Weights of a small GPT-style language model, trained from scratch on English Wikipedia.
Size: 16 layers, width 256, MLP 512 tanh GELU, vocabulary 512, 6.05M parameters.
MLP neurons of a small language model. Each row is named by its layer, matrix (up: input weights) and neuron, and shows model dimensions 80-207. Each number is 128 + 32 x the weight over its row's rms, rounded and kept within 0 to 255. Numbers have three digits each.
Before each neuron's rows, "fires in" lists the words (lower case) most often at its 100 highest values on Wikipedia text that the model never trained on. A number after a token or word is its count.

fires in: "several" 12, "received" 11, "five" 10, "electronic" 7, "electric" 5, "associated" 5
L3.up485:113153191111139172146120132118128108128121153112139137088153126166121144123116160073142076160141124180155100120105103139137086161137131167165167134147143091174054120146137130150155111146144094159170159144116105087146191125192152167038167170118146103107128083121101201121112097122112104124148147149124122127131145126093149151120129116165146110102097066063180157058115130118133169156123

fires in: "career" 32, "character" 10, "area" 7, "areas" 4, "italy" 4
L2.up454:108141109098137185074137137087132201118142183098101143156153109048120111086105133159133128150139135114116181130099142126159102142129099120126179125131152132090155146091103136128111128143076064144145146183113109156135118118097123129104144021154093130111159176215158091154072141132078164152177150164158141132096186118148057143119192111156147109103105098152135067153139125095158107095192

fires in: "college" 14, "construction" 10, "chronology" 8, "republican" 8, "county" 7, "republic" 5
L5.up493:084145100126236130155138116106139147146130157115132156107101138126136136129084073113210144121122172107141124121133127186166170138121209167091135140211158120108079163079109158098191118165158090134093130136125083144125139107166134116173182092166146030159178100127146103114119083077178141163109107156155156114129146130128111037161105141171113115113132182134137108094115159106112137115121

fires in: "united" 45, "west" 13, "active" 4, "palace" 4, "yunho" 4
L2.up121:146128132156126151157089156166140121130153207117073150100153138136169104143140176131134094153134161168091091183177107106144122093067123128154181174088088188134113167113136156158119161112176104139134101098132160159148129086144162111128184146110122097048113118091134116110201090074159106161167079114101100102127112086135166056111123099101135068091127121113099118083145111158160161090117

fires in: "january" 40, "military" 8, "cultural" 7, "summer" 6, "culture" 4
L5.up173:123112177130150161163192136107142137108064083119160082138140123173175154131130160144168115131143081129137124120136098145083088097102153078075167136138196139142127159156129123159112147114088120083098130150192104193109146140113153141160179112123117092095186128068148108055111179088125123074134086128114088115117179163134179148148154099118108201164085106150133063133111171111087158070074

fires in: "through" 21, "vocals" 10, "signed" 7, "significant" 6, "high" 6
L6.up420:146153100138154061095074197126126135076109154131100147111075147127106131122158163120138184117121148135158116113179123156175112116148159104130096109199185153119162113119119111086099112095155123036160156163102099094109114100125127129148121173083107135139104084150135153180141133110125137135068151141183122160140166109115162174046145124088098109075133099211125159116123102117170153093087

fires in: "april" 28, "december" 18, "decision" 4
L6.up193:100124121123071111152156103149105080052123087137137128129174090165121138162139133114164184194119103093166123091111126161119132235130088112123168071172137111141148150069102206159117135119158143206165141130177122156125108154068193112195093066145142088119139146082109126153101115177154092123144162138124111136125110119161081178121138067141156137135161071112167127096111223169140092084187

fires in: "released" 17, "through" 14, "been" 10, "could" 6, "signed" 4
L13.up69:120148164089149090128120148178095176136112169135119175149140141095130113149118082104131078119132137146168074142138145161151125111124075140097120150111150108197133090145171183161093133113152118127105169086163153155112080123141120099132127134130086122125121197119157089101093096131066168061078122150154184088120138150150150076139147114080103112156163142047082164153075094137088195152127

fires in: "has" 46, "business" 8, "black" 7, "businessman" 5, "later" 4
L5.up398:148147145148126074095121084145124085170133193083156131152102088159143126183128079156152140132147117180115109140141119136167106172133100125101062118106094153103123155151055189116136155126104090179078113138166104141203151155137145134052161111142122108124105070104136109139126082113145090145159207129120106147141070109190169097176139150171071128096110115117112173117139113179102190189151

fires in: "at" 30, "history" 8, "kansas" 6, "grandfather" 6, "development" 5, "kenya" 4
L5.up83:092082137129118087151079123127069120142113174157103167108151106108111136131060126132142148120109104112121175089171106138124157153076187096130109173163157125118100167116103212146168083192197106123175128077081130123132180155108144136140110099058135128148100113219080111098171134115104114123146147149117103174101129155108098114161176158120154163160109106136109066140198142096113174103181